config = dict(
    n_layer=18,
    n_head=2,
    n_kv_head=1,
    head_dim=128,
    norm='rmsnorm',
    bias='none',
    tie_embeddings=False,
    init='uniform',
    beta1=0.9,
    warmup_steps=30,
    decay_shape='linear',
    batch_tokens=[65536, 131072, 262144],
    doc_mask=False,
)
MLP neurons of a small language model. Each row is named by its layer, matrix (gate and up: input weights) and neuron, and shows model dimensions 128-255. Each number is 500 + 25 x the weight over its row's rms, rounded and kept within 0 to 999. Numbers have three digits each. A neuron's up and down rows have the sign that makes its largest values positive.
A block is one neuron, or neurons of one layer that tend to fire together. After each block is what it responds to, as a language model described it from the Wikipedia text at the highest values.

L11.gate67:533503476557469451488505535515501498524503520524460471507515479467499503509476507487522521461548546534450468510500484528485490481511543471505491481507498493509530488478488486471546507516501509472474545468512489520475509511479479506508505480488501512501456496509468483493464489481504536538573512515485497484469481542523479477500474554486522495561545475500508500524516494451522485525492
L11.up67:541461487487456499494483466485479507471483536526495553446508486539503514540493408514445510484466469541514495540515521487493463509485478508541447516493516504498492507512519518521552541498515489461536494505462470459522492479506478508518535491482540535476504484535497522555485482482550519499481480518460484511489519503510459518512524516512499501418478497512518486525521492484501492505522
L11.gate77:470543480484512504483508511520522556527479462520497551458530497526530455499503513493506492517510490520487492514543485505503503476531532498475494504493498473482486498462504497519510514500543489540498471481520502531503480505507431495512474518500521515511530479512506441523495537455468529504503533495518478488521514509480477490455541488504523511450475509492448460494529503545521499468516
L11.up77:484522493500435481457439548488537523479481465522536522531503461503503473478500527493517502517504493504483494493501495524495498474444457455509492549496478489500510479470520470513472523503493463501496478494453499499527532505497480501490526548539501525462476548523498469509490567503547524492512483475519458513489472472486497471522511512495470502451498509445509534521555481538535510498480
L11.gate144:530535500490442493469484537508494510520491473494521498501511495496531522448487463541483527530496466492500490505533524462484494478527527493485493491482546512455553477513515512533495545508486506498483476504498508513477466502483471464487457477480513486497494474513525521515499501523520503505462483522521508497426504511505485546456493463492516500489516509553518507464463489517527519508494
L11.up144:511495517478475488440538521554520538499508515449507504540539487492494502465518464480524494502494468512521497502478498501469482475551533456473539460477489543503506495513468503510501551500508468485499490517513499506531517502481506493518438503493498506441501500484515561493455505512514488527490469539526549496490513489496492484499482459473485475491478470551513518533482478498476541488460
L11.gate255:474498485473457503495476540510471485492491490530483489520483486487537507493478536490480484533440540494488504485499521495525509482495538451523466546484549467504497517494509506508484499506499508464511435509493509517495538515509485481526480529454522498522501508522545515503488527479540470490492477550454509429527546505530501494503495483521500542523483511528519510505492529473528475514441
L11.up255:504521450511551506522478501535502476508524489522479475517501497479465499558521507525488491487524533476469477521465483492503542512523469559508510516467470476496563486461524462486502474511451511455513485478547531478513484509540466509482497504502483501528483481528465498516512535544509501466470527480526535523494494500510493471483466532516537539500517499535469497484476528555518514516497
L11.gate368:504464471475490481490517542515497518506481489499502447483480492483514504500535505476464523524477474514482504494529514468478512480481491471500525509475518482482493440529507510533515510508522528500485501522517456559522485500528437507481533485513518511504471509495486485508523459543516489513474518450494488518499468491500506489492503493474520499535501531495449529464528478514463565488496
L11.up368:484485477456525497464522492537520491492466527569498451527479481439486467462497450494502491500501477490486483516510515491496519517494524509492510472486481489494496492475507494497496517503469528520517493493573561460531484513507501483473476465543507535504505467504541475510481513525506515507494491538509485498468501492513524475472500520450496513568502495467482471484524472504505465488464
L11.gate453:461480496528528502499528504516518459494538480494509498510510498501552464502533469554461510486506510493495453486515498514519510482453491518536482546475449464500480475530541481481472505562489500477480492456520458495466520487501478501548495509526529551530459528512497504505516501478489514506475497520539518476498493496480521560473477494513528509496550497575480463501512482510511481525509
L11.up453:486477475483503507512493509491508518494526509520497500505510500463470495509461504519504509463468498479456513538502452482447489499527541487505518518487489490462476498500515501472521522543477515486491541445519508493451468505489463492496535500508475530518489492563477484513528488501532501468435488509470505513460482523534503523503464525520501499477509502521518508534511536520502511493519
L11.gate460:470512509512509454506458555472505495500519511538470522533505472521481485460512459572493479486467479492518504492473468484460477509523449503507507498477464496516518547470515505480507525510515469506491448499557567532504500524471463491489483515470514510479468522489466545470467507513528507510497575471523497491489484541545528478526536537501530496469523479506531467520464486482536469497490
L11.up460:515476461504483519463518497465454546494502521454516522523536486500505480497498503522430533509479485525436490487504483481504547494483531466541519500433507522500461459483522508488467520486473504547504516496519486486500466475512488540481456490539518531514518462519470526513495498519474488509434520511512492522518501511495509469474474459497502452495498507526472470513507475507498538499485
L11.gate509:491506510530506480481511498508522517501495509499479459497515500432536488475495507483474487518518486523461551470525483485508500497478460493476509486524492462503483487474513529490515498485524502490483462460505479493477469540482519547489499515490524492478462529490491465529499484479497520530551547484487510526492514489485514461486462515480496463499507479566475483489500490493503452518517
L11.up509:494493522496545508529477482459519525503485460503532495467484495473480475486504495464554537549537517495485515500495512516478483510511557472481469544475473543509471545489479521531476496494498504511505468479518492525488482502484526492496552527511483480469520514529496465474482533470545535469499518471452515501505479511504496485536488554507501497511490522543437508522512545493522506515500
Description: Verbs starting an action. Main verbs of beginning right after a subject, before a gerund or to (began drawing, started receiving), plus phrasal-verb pieces like shut down, split up.

L3.gate237:481504523501485483480507529471516519469483488458482467452500466522509486471537483493489472506510519532501467522513474506508504494493511522472447503503492486524477510438541552499526499536501496521480475542545482507468460490484464501503529461467527519515519536543518522513491498501516475499454485466552477530501516485503484484486519513500507486539496511530480469525519457482508487514516
L3.up237:463493510549497495502494494492501513493478496538516494442548495499513458491510494581513502501465512531521457550488509470503495496500481554497447507490502506482483469469545529478487505501487521535506491501577504498495486481482511525500502508511484503488502511525500499524506454487484505520488474469490469516545478571497532486488453503487521463521481486495506464548486447481481483480506
Description: Modals and pre-verb particles. Fires on words right before a bare verb: modal auxiliaries (might, would, can, shall, 'll), infinitival to, and not, e.g. failed to, did not.

L11.gate55:484486506531492525519501482534473508513525483520562468503554503508498527494483461519513448522505506517453528483526489497490504516513495513468481479504507488444455504542483565484514501501517526502499511518498532504495510515489524515437451508485486502543543481505522460522563500506530480496481495504492489498425502465531523493492502456469482510439541484457499519498477512494512478500524
L11.up55:508461462512519535462495498533484492518520464449507522489505451463504515461474509532486497527546513508541491499507474524511500521489478493467473535511485567468513518476492475543497536553512497508480515520518501480519448524481534482540560482479508467514534513500520498499525465508467517499507481537485532467481500523527477503462488521501440525522458533491499481509492484510476474515480
L11.gate112:507505488507504516508482506518499471506497525498506496530534524488499511531528475496507483519522480477508501529504471510450486460477497481506537564476569444532480513495482516515485545513537511502470504513449522496535461493493455475498462528502476532519490464507535526521465476494506509525490452503573495509514484525488519474452505493506500455491494495496504522495480490505513483558502
L11.up112:510497538541514517486487512483524519507473482526497506530526488499482523529454485465476479491512502490487504536500472448484520525514498509486464526456534504470472497498526537524504518480500462492503483471451492496503508510468522472476549500454469509501476506522518494491539488474541489482466511503460452487476531534501474462475454494503507487484533506526475490456489480495491457501483
L11.gate125:509512501527525475484520505487506526468498501518568448537495497508514522513531520469559501484483545521517504485487507516491512487518509481526510468519495540530496546455507540485530456510512482545492500532468523472511497541477511487484518485568511492490513523503480484447504505521526539488516507505478491506470495492479507508480511507507494511497500493492532474473521515431486445535527
L11.up125:507484489519484497474488483515448481475507475518534496485471497504529517553436560519501506511533521497537544512524492543501543499507509516518450503503462466497507512486457515476516501482485492518490508483497486526454528533456497491458483498510495508526534503529543481466490503513506492473509545499488542502531511518433467497513490549495476492486497528471519548543541503506515502482508
L11.gate221:524480519547462478485509476490476510540492502512519443494504491542568508530515457483489513509499483525568473498518469500470522479517495470508523515518501519536463494455496479506477538529483510486486499521523526451499501520508502509445522483520473466480485570542467487472472489519498455491439499504490502538501493507480528503533508527494455530524534533507493486536474470490519522517501
L11.up221:534487516452497502491462514528539500482524529519519465501549513493460492514477465503473498513513457481474500541460482531481501487524457519481504465446483525506529488495511506540497503481535521485463508490512467525497521508500493497502518504492540523502494524545505517513483494513514502461464513432533505528516500459502547480532507506494522535554459515511515484490492505504476501505500
L11.gate349:521481516506536467499542519490511511536488490526520506511501502511527499498483531466503492474493533440505494521483492486531496492511512543524463518521536479489449494480470523498496511508474546528465490525460515526543547514513521523470522468529529465512519530491539498536477478514486508520441519533536505456485539490517487472493502480526496532500522491509482543529441449497488510552492
L11.up349:480502522535504515536514477524462491473474493461543499536524484510490492483510453510484450496488511533502458465498508481483455486577487514517490467505483473516480500515525477523500488541479495487507475502527476509532509452532499507504462509508528559507496505494468489480549452486468516497493519517504507505462538505502454502475477521498500517503540526474487505510488501513512496500545
L11.gate379:507497492480464461507451525476499524485475492499517461492480501540514496487513501549489513481575529519473485470531477519507485489492503526526487482496492494560539492511519469506521489473554544527508485483534505496479472534537480478526545510480484522468539468529458501489513477457493501503509530501540485501524457502501460499532485480496549474482495502507459476469478489479501441501453
L11.up379:501468500519497497476533507468523471527555478485520501454516505478490530515539498507528493484507519496467503506512522494427508486503483510478485498500486489492489498475470500496518499536513518498489537441482494478534499562516510466504508549488505514499499497501492505459516482507488494502488537526487530471468482548514503516468461525483498510509526490519517490474461481537466476510509
L11.gate504:469520532474456471492492520494453449506497539520510497512475493522516478516521526514436487471480485514516446486520520511525516502476492500572505478506491478466512529473524534496508504472540523527492420480484467478492467503489510518498516532479562513513529492482495492503492518479447509573480508512478499495531468485486522543498510491496486420507505487484486508481502473498486478542496
L11.up504:466491481503442523517513497496548524484561508524495520511519503484483482533519504520479527519527455506516466493533479495465492505529488514490495498446474475517529512513484528537478493517469536484499494519472514475500558515513486541520507478521471498517491477488496568482524475481497507508492525485484464474506506485502494476494499462537473534496502502510494529501509504541503493541487
L11.gate510:537505475436474505471510527524506522466492471524510514537496491506487498502546499462523488497475491486486457513504482521512534497454458525513513533526512461525509488485517486475495512510450466512509497486506541484496482486490488506485483521521496470513536506516494473534525488488437486515533525493485509496493502517553489506493477519511422463499530491523555505467513461476483506489543
L11.up510:491471563500478500479449509514512505486545439547514520472505485532506484526508497499479478482515507490475485490507511483483507505536507474502503479487511453516464536523509461507527530513500471534468475509461551534501485492462491501494536491510515506464489506496541514528477520513495466471501497503514495507454519486493524480503531482518455545460519477517467469518472491530471543496516
Description: Infinitive "to" marker. The word "to" starting an infinitive after verbs or adjectives like managed, trying, enough, in order; weaker on "on"/"On" starting dates or phrases.

L4.gate179:469529496441490498463545537527505502526518507536478471541488522533467499489553472521461538489540472495467472509514494489526478537534512482509465529511496506472452486539521492508497545462511483498511491453496498541490542512476519503460516500501510504466516484489521538500524533488490513469505442530515495474501480516502501472502498473482505522470499459545522465525460509552509523469513
L4.up179:448505495505462513478526455529533525491498519504480517524522543572487487491527514500476476492518507485511499496517488494503454524516481451507508499531493517484484528507540500504487536490483491533507503474517497487525541510494444527494448516482479486439562505467495494498530493496489483492550513530529485462517491524513481505494478485503520500481516498493531513526490504476494537485520
L4.gate234:453522502463544501508493478462523476482551479503532492492518529496541466503519500503525464531538493449484532505526509501524476479489502500504486504500475514459500553457516516483504479490552497519510520462501510471502467530477471493477492492505534515462491523486560498465495525501530545494450519508496550528487436502537527512496520503504472492503474499525491456493484508531483477496492
L4.up234:490519492488523458469495523528468528509480473462491488534493501498474487521490532443507517495494484508534475496458506532491531466556518541509453513538496525531508462525527500485487497529472483499472460497527503440536536519507471490516525493515525479538490470489556437505458480489547471485487494518492493503554468501479451499483529505533499542459545582490455518503517479515494499493491
L4.gate260:487497513501502512481513533510515522512496481523486460512537523510501539494515475520508503509485501479511561477474523540511497477439504518513543495460547482498503476512514512486489523487488455537497519497446496528495468500490490560504517524505529505500504472539471484491518438520534504418509532493502526507512465477457513525482450490483531522468496463525472510498466530466510498459508
L4.up260:469494497469464524503479494434520487454499494486517484512567511511464489518509507497499498500524481477512509491468497494537504479472490529494529511489503500483502481544539532520512518487553461545511534524519511513501506509517521488510531443480512444564491484522476476513499501497543493482536538503476516498506464471452468532498507510453490495477493455508509493476471511471490508493499
L4.gate273:479522500464499505513489462468469486575509479529491501508481466541498543497505499538496523528494497519499512496505514500523526502488562509485463515480500507504489517496496483504488483480527466464524502467517491519536476513484492474477477493517455532521557491510522485458540513516454483475495500487522548501495470475473469486471502496535515486492514491525504492515483511509502543455532
L4.up273:529554509526511520487472473485533491512511533518533495542535460492483505496479520514504474493538520524500526454482531505483481514493504523499472555547526480474478509499466505441523465507538505513482559514522506449538472454486503486509451511531483558505532500524522495490498472508495514517487483511527481458532488493461480454529538489481508488446565507526507493499520491519516494479512
L4.gate348:458486506506489472492480473508533514515532510536504459507483484519513493460480495498476498494489508503517504504501471516490506487548487510473485475489472486502477500484512480473499489514525480527507492528514499495520455522513516521544559525513556463478465499500474490483512508485543522543454474496492487472488503491483511476511514506530527514517473520522477535490507495450483543528509
L4.up348:519512536488483479449477503508529512527509464479566492494493462506509480486533537462478497474503480533497496476504491531502449490512501500480474458526519452499526507499482518493508452481533476524479507483531518519494505483501477542531536510509500500510544472463492463536497455474510508470523490500516533492563491479492524514502513548523505518528482513497460505502477543493476513445509
L4.gate401:509554449489497455497490492523474492542474486498502520523501516498448532517511507455483507511549448483539520472471472526498484520498482519505479497495484506498480528525539477542501543486516487491433496491465519504509482504461492509466483484542505487509519487528498515467451492493507501478472517516489473503490461537487497516468474515515512522497468490552536485481530465487543489493499
L4.up401:453515471471520479485503503529501484553452502452492489493477507484527532538501524477498520500483502498502520482496530531498510484481471499535488522504501536448508492496525458535490485472543498535501489467478439506524462527496448544515506536478471534500492476495501491496462502447490519451438503483531459483488497482526503475515528501473496468499472512462454474506491475482509477483485
L4.gate466:516536526489522472536510481496495497506534517501503486531517510510487452512486467479497479520553516484541484472493506501471513493472489481484492487466464476506502477461497485485487481510482507454498499497514455449514480500489441478502457457536503491501528471515453480531522501469498470474501484448509491498486510545494527478475494549480511493521545532521496483498476505517511511474521
L4.up466:493512490486487447437433462509505537528473483491467494522485482522466510514480495458483518533480517504481494455483501518546492534478513445522522513503485455487470489514509548499487539503494491528493495497489506482514500502468517501517518488555507466527480513491520500548487480512496510519457505495514504499488510524532492471469487529501509539571485512567477476488438481501462500520495
L4.gate491:536496507475474426465504474471483569497516483530489499493487444492566460496492466491531493526461489499489519492495486523519515528510535494451469510483459445527491480551532491493498494540507499504483513487509512435440534505493511510477497489546484501502531526519515485504513476515543514456459498509521506538489532515540424503450514498529495473512459487496496512473521526466491523495528
L4.up491:505491479492483482536501466481483518485511488450512508495466520489479512474516532538516462512530466467495489501511516511467497440486516527463490526491501526512497467510445502517449494533523472462486482533469533503476521469520465502448541473503484504516509491518501474465502479542501511522518479520471477499512487456487487431485491506528461475514513528466486478504491515478492519496499
Description: Word-completing subword pieces. Final word pieces that finish a common word split oddly by the tokenizer, strongest for ult in difficult, also ks in weeks and ate in update.

L11.gate9:477545524447522455520480481520424444489465484511486487500490454509437509492480463511461507556482525490471503456501494484493507477511491495509481516557533480540514464533517507517494526502541508509463510480463530488485475490483510492509513512454542474510439515520488501487516505478499502486508489522499488466537515532534490503473461506509493499512514477502455538536509522519517483475453
L11.up9:446455543483484480476488511544494503478483499457539548487470460492482504523503511508528527445509528539489509516525475460507508485513507467515489477466475461506522514508521523494548488517503508489566535514437481503480520487515485476545543482457509488502466453519501531493467486516486498535504483515549487490523505565477523490506501512523524497496524472528468510524519552508493506518500
L11.gate14:502521480463542522472492477494555483512450516518489435502482473503510508524543502484482535502491510472538460512523471505497494487514487481510489524512561458502546502497490507571504506502518508478509491516467500477453514516512485479520522486484499490532489511567510490532483529470516494528467494466513544484527444509496538516537514436518539551485522460525442489537506477498520470535505
L11.up14:477515504489494503458501473488531502499526503525510473449488502478503475511517509485512502502507510462461452527513480540517473480505490513529486505520524520542526516487489530543494440479503481514499529506463470526556474450510510494553467535519510516483483518503509496528465570513513492511519513510522515540526475503505480529498478505489494501504502521520475546481478451509521518512474
L11.gate88:494533500520497530502522532486542492510503551533480469492535495520512509502516495512512521557484534493466522508486530524488464488501530503525441529531528464510507490478481523476505511478521497496492508502520494488532522548493512464501470451530518490505504487516539470495514526491544508490483482469485494529477508514478404523487508504474521489508536542533507472489546523495478540533538
L11.up88:556519515484486502471511499538492512459500479493488486486444512488484495494503458507472512452453514482519560513499465523479515521536500494482506469490538540523504489464472476470492532488536567507489509532553543480458529498512504504530513480478523475518503501537460474480468487497509497492482469491505515509487480497450557509504510537472506453516501495477457511537510488553500490525478
L11.gate107:496483524489519524517487457509455479454528532509463495498519472513513464524482526508549518480505516532505494493528482503463503482524496483518476513506475525482511519448475487491512468504514521490533530447502491482477498506497525566513480464530470527482466493536477506481490486496550536537480505478511498481450499527499486515437525485516500524516524476480498485511482470415549498497489
L11.up107:457490530493502493537483486510507486514493485539527493524512483465503510479522497487501505505502487481495466529499527492523517504473498528517475513515499518459505488523489507530496506528512476533495520507514488489478503496496473436529482576511488472504527482529455501500515476512539449479504498499481527519490505487470440498542560520490491499540508523521482506524470536506536469492517
L11.gate175:468517524539555503547478515471533498533470523525510477538490441497508475483471521488480524492463525526470469498535435518502491489558499494496495516481471517511566473496496469544486474535512500445503498512501510529477514513489508495533473527478511474493504498505496550504481475469495525486496544480513494485554518474538499515486457526527513536509544459524497481542546540480535504511521
L11.up175:460556467487517492546513489539486491484487472490482472465512488499485515477485540542457515512493524516480478546512515504516521465508523493523479508474489486535482512488514557488520526558483505482524513496484540525500507516515501473535563497505517527480471498486496474515505526541489463491541522485510515528461514477502506484492479506537504480488519568537434499508511503519497511443479
L11.gate181:470511475483537501489503539508466456520512515528506523473485490477462521436550523472509467485512503478503555514541464510483508470497523503514505487479565494487500498491501536557540483492480504540481507505488498437539491454548488484549522462474490511498480510520462471488459480488473488489481476459490484522479502502527488521488507491493490504502472516508507523507481506461497507496512
L11.up181:491479504519511525506509478473480481498480547506506476530464544514466509456537493504499480486479487504562478521524504469534543485489502523511489512481465514533540518516532514561487515495504521509505518511493528460496508510520501544511510490467464486497482489527491481528488539490503478506483519487524499493506481444509519491500497492504485525470549425534521536516547454514479511538488
L11.gate412:506516505511500465471503467501479508497502507568524490546497539452479510548530480492483477532472502476489487536521505500487451492519486538490462505470484477485517454544514513447492517492561505534544498513523484551507495418464447489531495495506497520464495548495456485461521497502513490477499513531507485524506501479489520539461455503540522534482518483537488513498521507497523507506493
L11.up412:527486512524534470502481523519509547476460493452504546499477529453528470477511481476463526542521507511515453494555505503512461520502524451501503447444519516490466459482493513491505476496483480492501536505520478558511488472509507496532484531485512547505457470509527473562537495485513511511484500516505501503497493528525512498463511526531477502527513491505475470507515469507494494488484
L11.gate508:479536525494486495539490488507530501473522482494523481540502457487522521580470505496498519503498472526521483531528495523480469507494541509497469477443514470527499494518508502504515493554518499527453488555488520491522489540517467498518473437442491515531455517517463531518508481551529481497512462490502497491485481537526487491465515506503483478510497471521512544510464480496518501503495
L11.up508:456522519508522514511501503526526504462536453458475481485510510502511485506490519515464515485455555516501518509487492514488544529525520472450475490471537493532471504508486508505476506470537493514529534498523500538512489474479446526444472473440521510448496501450497500509496495492501498502482536525501473498539512504495479493505490446476510475507497489523513538546490484484519517460496
Description: Main verb "be". Forms of "be" (was, is, were) as the main verb right after a subject noun phrase, often in Wikipedia openings: "X was a…", "He was born", "is a species"; weakly "though" and "when".